Weights of a small GPT-style language model, trained from scratch on English Wikipedia: 2 heads of 128.
MLP neurons of a small language model. Each row is named by its layer, matrix (down: output weights) and neuron, and shows model dimensions 0-127. Each number is 128 + 24 x the weight over its row's rms, rounded and kept within 0 to 255. Numbers have three digits each.
A block is one neuron, or neurons of one layer that tend to fire together. After each block is what it responds to, as a language model described it from the Wikipedia text at the highest values.

L4.down420:158119130087107132101096146133096144146143141096092125153109158142134117119127118152125139100170108133133166112141115108156117152101142127106119136146142178126147107151092164130142129162105127116097151114142160116128125140156117085134174125151157154122137068089130129182073119067104183122154158122133119091104081156098188116136147138145137121118102133114121111144113138151064132091189
L4.down449:145116119149125107118106159129115148108142128129097118101120079137083127137093154099093114131149138131136134135130081105127111131113124137098131118131166158096109154130125089177094145138158117156094136187111099116108130150109152166143047104118127140119100163133155148094165124131162082103099098119187146107144125106134137168149143111109151131094137089101122120128152138165144134120147
L4.down531:108099120175137120165129082167132085103086144101136135125095117145176066114116136121145104130141168172131119152128148111153155165176103133120157152181108140143098106086160128128093149094133128123094115114129116103114099145078130132147102106171122094162127140143094158068123125128090167139122102115158136138122178108118123137126095112100098120130136105128118157115123165131093117106132
L4.down630:165120121143117131096166143119140133160111113124142113128132134139132141144128138133112151147136126077139125121144115162103102128133120128113131129109099146166161162101142095067146153130125154095092079126070152125127106134122126158159133126134114143114113120135131161141113121138109121113128094117118116142119102141106111124093109090139111158097121141118172162135152071123137109078124
Description: Mid-word name fragments

L4.down310:129126143136122125138117116120190101155094108102142127124099130131172141136102096132091112153158177166136116162117107130108124119086110108155110135148173167111110160100150122132122104116149103092118142121144128142116131141136174097147138094150137150144157119135145089124141108113120127122097132101118098113112139132131143157111144109131123125163164090145122132137188115157108138122081
L4.down396:140112124175127125120142134112155127131093111122140108155116161111115143144136096122085075155134131148128132134123080146098103133132137132143133150174092091103109109161132153131151135109159103126119141126133141095139097118098145128182163116097106143099127140150115060114153127093142089132112089135076147154132149163158145117150150099158119122166147124157109140119176127130147133164124
L4.down539:108163159126109111121161185153139152094118109141120104096125168117144148151117138127114099153105134094158153115125093136119175103088154134133129088121133112145128128112120146148110143135107111102147109135155118162053080106150110122149099134127159111133144097145133078150108127110145133099143129173167104081087129132160122099129156128123134115135163098141093143116116109139131131181153
L4.down781:131069134125169106138114157097120129175129133102148088143087131107142118147110115129121121110135124150137130145122112127163146102130114105144166140086102113168150162074131135143179142176153123148156152107127166077139162147085160139131134110103087113152097121134101146101155129089185123145092097120136182149118189144127108139141139142142108127086145123147152086101168151120120104080117
Description: Of after nouns

L5.down59:125135156139143120134162113107134110187161102099167118101062098164140126066122106131088136101147176114118140074124142096148118141112148109097140139135146124149152120132145093124104130101100102137094133153108144158137116112148152079137125142152125129151157122096094163100139165172120106123115129148149108135152106132124179137082135128140152113126112150091127133121100145094108152129115
L5.down208:116143168162130084154109174135121134120096134160154133109154111143127118136130179156200137075161124125121071144120149134140139135129107141144092170072141116129116128126117119135132150100126122106113138107121148132147143143134148093079102105124115156130102118114105104105130065126116121133100138080114105131102095145127139158095159103177117118163151137152132133135150121130174088155108
L5.down313:102147116117114085145144118067120127134123160173105111138127115105125126154097125149153124151158114153131140156117150149198114157134135157110116137110151182180128108130117154149132152125122131130132099148079153124154141120140106105085164119172099113100134079121108127148147127174158101114116128130144072093134120139165132123125122134106127137129132180121110108117114146125091153130117
L5.down714:094131113125147159166137150115118102092113155121129124133095137135142147079115136208144099144068125127102107082153102138104118141127094126121126127103171172118145133110128119135131174146167111168158130113150108106138109111113144161154097107118115140128119120124116149141110144162112145095157201091114126098130135109159116139135157094140175150155092138110120142124148108106115142130080
L5.down808:124127105122132118118101123149102078143109116177149119121098152101140109110119117137110120115150095093133140123147095164143160133158098115125122112126109067165158148158113090113155099137126143082123132100089095141144088118087152124157100144122108116124142153076144142130093149152131151109151184148109106130158106140175188160100134119118169158135100147159135132136156110130136118144118
L5.down817:144130074140205100139114121153163130114113161142138093151133133102145141113123144126134163163156146152104129077155166089130109148076104139127119155119103096104167106094140131178156134134111128113106127108112102124072113096153119121116134122139153080151141104150134103139117109157098108147115104160085129137163076111129146118148110118127188111108134108103173158154157093119084125145115
L5.down827:121106105126125128158160184152140176142129106161083113118181110067166106185086153134113122185120118125165128123158120107122127092110091102128148097073117101136130132099099131148106107144117122094147143122119094099123135125117141146147127154119130105097127100121128063199079124168127092132153129133153085116132133103128113123114152138136110137150134124143127071147112095145108118145110
L5.down964:120156099131126122123158108091137160104084094140129120125149145114119129116096155153083113137125073116161125097123118126104153164108102146186164119094116155155153180106111106131119128134132126109106139162118150129118135137102152111100143115140114102160086120159121125124165152129113139117097105084153106089121115117095103156110146139086099113162172101114150133137091125110094120095099
Description: Comma after numbers

L4.down121:137123138142123127143094163137107142120113161152127132121135151116106106146109094092156149097097138141083139162128115114138098131121116121111167142202156094097135140085106154159135114103109115132123105199144129066087112105134110152152123061143156129136115115108087122115124146097134110117131102129149108169152159110139124110123135098139113123129141098100150098113136147159105151112148
L4.down550:105110096103059079139098124127100097120097179106179141145116098127175130126143121138106116106130129103113153123145105126148093126112140106116138122150136137143123154100169135080155130106096067102097100140158160137103137110160125107112118099135140126109113148135095122135151158144124153092163094136101146136176153093131133123101184092125126129122102111106115120104160132112118094144125
L4.down629:108129133116172120094122144129105083099149136127132149139104109137142134139158137102161126103152116171153136146166137123122109114117105105115165115086112182112135138186130137123144153097130114065097159139171135085096173132152124142091131091095144083145107113138129154144107106160123087115133107161082144152136153120103151102150115105171123122120110114129131116120110124178092115138130
L4.down710:112160143138114114142080141131102117125118162118151137097180138087124058085123095154066101126132099137134132157143107118121181132113114145107111142129131143141150125116146167120130147089165088143144130140126109137112137137125128103146127125161171128092124107123156109126100124101141122148117147116117149135081143114107131118157122136160109138097102142097116095113142157145116162123169
Description: Thousands-separator commas

L2.down676:105133152157147114156131138123113151134130113143148146121100125118056100140124139133135128146132161131160112144076170102131122136145148128145108148154096137093106107177149118101106095161133142117139147088119126098117082097152175107090129103126111081129130159157077137159150151097133149106112131159106101169147116121128154097148124139146110118139084180142170137168138109148144116123101
L2.down709:098124129123105137108136119140172115112121111137105140121069143116105092195099124073123119095135147097132129120135150101104109120161115112178150139149094112105108113163073164173170158142160122145118116086116084119119137136098156106134188110109118135120132086156108115141156107132119103119124127147108093156138153157085133133138142124129157130124173141133120103144132153118131124100122
Description: At/of prepositions

L2.down538:126140145105106098121171134123121073168122123133125129146128146144135063099148211127167102180062124118141205141158152165156157090103120132118133103131123106112123113140111108145145121120097153112156128166095139110123162102142153161149125101111157112143152143128149136168114068127135120139134124133091123085135185156144117101090055097153124091158149133117093135154099128134103108136123
L2.down822:091093105135108130153110094127138142116132148120146130149137137161149131125108132123155131132110145134073099118123091159128155146142136121145137128162145127112095126144083164130140157138128142159119150161156090083139158124160109115096129110103188107128112135092137082125140106110168179099129167142136110124134153136086115100130128133114108172117154108112109086126172147136145127151140
Description: Acronym non-initial capitals

L5.down184:119126092154099129107117107149152099150125181135122076142165150156151157097120151125105089121118115104113142095156126129096119146120112138148149122136134149148111103121114144140122131130133069094097120091094109083154135149115122111125129126169126123137089099098136158161134164119129157137094147122133137111066127109105151137138148141135084113113118122122154151136151155137095105069161
L5.down219:142122111105120148163121092137122145147115104131123129091182094104145120097162130109101117100169134116138147083124152116166125123141110119126158108122106139155143146120063142099154129131119121120093100103145133134132153111117134149141094133151081093091102145098108166179123146111121143157158152106148078110101145127119116123153108133088081127158131131123112122127130122103115107131090
L5.down564:119138145126133152164128128077122118110121110146177114112140119125118107106177102093098098173127079117118077145098123188102142113108078118119134107124125132099135104100103153121132102182138076155142127126128126130134114099109113122143118159154094087123148131159147100139107151139125127114149150103170130111129151120127131103091117166136135143114101111139142101135131136171161136110150
L5.down657:133094128115133115136090117109158141143174113147164103142127113193139115102108172131107113115159094145152140138111121114090143119147159132103125156141110132120110080104134158127188131090082140136086135145108153101088164130103126115126167142088123067118156132099115126139136105097130159131188114114156129143120136124129150091143183119137113115123124100131173118141165073139161142129132
L5.down729:130092121153119172080105154163147128147118162102114146086137135136100175163165126126130126151120113105124135161143112092129110121136116165172134145118122162099069127131176162135166141116100151115170098139139141139115197119146137128143172136120108126139131106128143100124168156131138106119106148119099124150120114135103144136170138103184146130143143132121139092145154132098120102176126
L5.down754:151164080151138084116133144094134134113098179119109133158162148139105145156127104121137109139130142106134097136111147184142151176097091119148144139186158102113118135132118130118113096105075121102159102142144094137152139115132091115136089156151102152143105118126118099110108162103108146063128140094155099132126124076094154086143141156120121055091102135080090131138152141075148161137143
L5.down795:125124128121088141110133114156126123134128095109062110128122156159106134122116160119126115056111127141177139175124126134125160078106141137174122128140132143150118150106094157041119101112175134124122154148105126126095168160133125148133123115129128128141135073101121116118131101155106121084124163120108139137122127156103095179107152141093135096135146094141122126150174170122168134157110
L5.down810:127111144112103085136092085156144156107120114162140104144128120068084103141128169129104157141166133132132143110154163097092145138120108121127116117134125101168136167131151097144148107074148120150123128110130179136160099137121038154152116148136143144142100124119116151104081122125098122103110130117146140100130110074100153102155127124113150116064065134137119144144122116152138179161157
Description: Partitive "of" after quantifiers

L2.down57:136128112186145118148114141122120128118102138134138131122094137114111124143137130102138103179113142075126140144142096137130155121104116135157128169160148140121102110167124172136152105138160126163159143116179154089132090109115117141109133105102096106098129163183122112155159108144148161163125115149132140139160097142140110133137140168121109081109130149162138108169153145135143134100155
L2.down654:118100146130117143101139165141159126119161165147148134125120140125075104130127131152125166150137118119122106129115053145094141118159103143130165108140143122126065157130146180126111049170129112137163136115121102108097124107128157147133092131136136146120137108170106099111131102145143093125148104113122118132092118140098134147163162126118118109160134141114149157121112112147169121137120
Description: Introductory-phrase closing comma

L5.down74:117160116157149132122115156093104146149132169125151127102131133152143124109156123132087114128083138088100134153144120106131117165145106076163123159146156112133142151129143157156140133089137099073174150112131142155101128105143104144110133113096175136130134164101148104093120117110133107159172112113107155133129107111163081103161111150127140134129135172116137161136085152125145123125112
L5.down135:136116122151127108126111133152129126170132173127128146097077137169145125161125156154162107114109127128157131136154112120087203117097100098121169090160137124094153142120131138159124155091092112158099088101147118140073109102149147168117153144124090122132118153169105161155122123136150132108111167182124076107158136137124107143151121112094106092141172124127148179128125125116129153140134
L5.down396:111151123123130117148105165153141174119106117115121110127103113084131157147091120102106099087117111122133124065114119166135112144122116162124144084094142165127138117117126135159110143118109085117158144158155131129095127126151130136138130124143154135150125105094107133119117113090100143076135147165142116096177129131130154072128131130115126100127133139135133085131177163101146125104144
L5.down413:097100111126133146158141137080101131176074095102133135103102112159090141132123109127137153163116131090123134126110143145097145112129131126117112140139140176082125131141125149136118118136166097150120122110079133157134172113170118111101136116133121116193112166147120105155148090132157122113124117162132148130136147129160094143188146133176146110152148189128114151129123160135173106128126
L5.down464:150106101172151133095093121119170171142103135172104142125141125111127131115135136135122135141137156067152165110166142084090113155132170116161123135135101149145126180138137091101172125111139131116146123108165113124119114146090200145122112118128138154132164136146125119176159141110135181115138121154122165134128082127113142149154068125122139153199158152103137145125118135133103177105109
L5.down538:128144136138126141091112186084146165137163100086121126143158110107140093150131141124121093120113134100148105159112126121110116124136139108127116135120108157129160110109178130148102123109195157161162124120135084125126101090095148114135134085114072153117112126166122124146127087067136148128129129109144115156070124136125125199180115159109164127123138126132142126161131120095134118164080
L5.down718:101101114143129139153182157163093118103093128109147133080138118119115116194113106147079125126113104133096126079153102122134125120123155117142151165109146158101160100121109151119088141121117111111112160133118093145110109131111124119144124189103161119119145129081128132167148128107128151110096136154150122177153132120106145136151078109138148121159134136120093156147122137152162141108102
L5.down811:064192123159147142106174138104111147149165060144090119114135115160126106114140118138170127138130113128153124135133127182139124131155151167119138134113140107120114144166121142147157154142112143135132147128122163125120144117143143129136118136136065104120106094119115120160165173112204131155143132138151116165124150114170103108112116114128077122149121134123162130143136147124096146111141
Description: Mid-acronym letters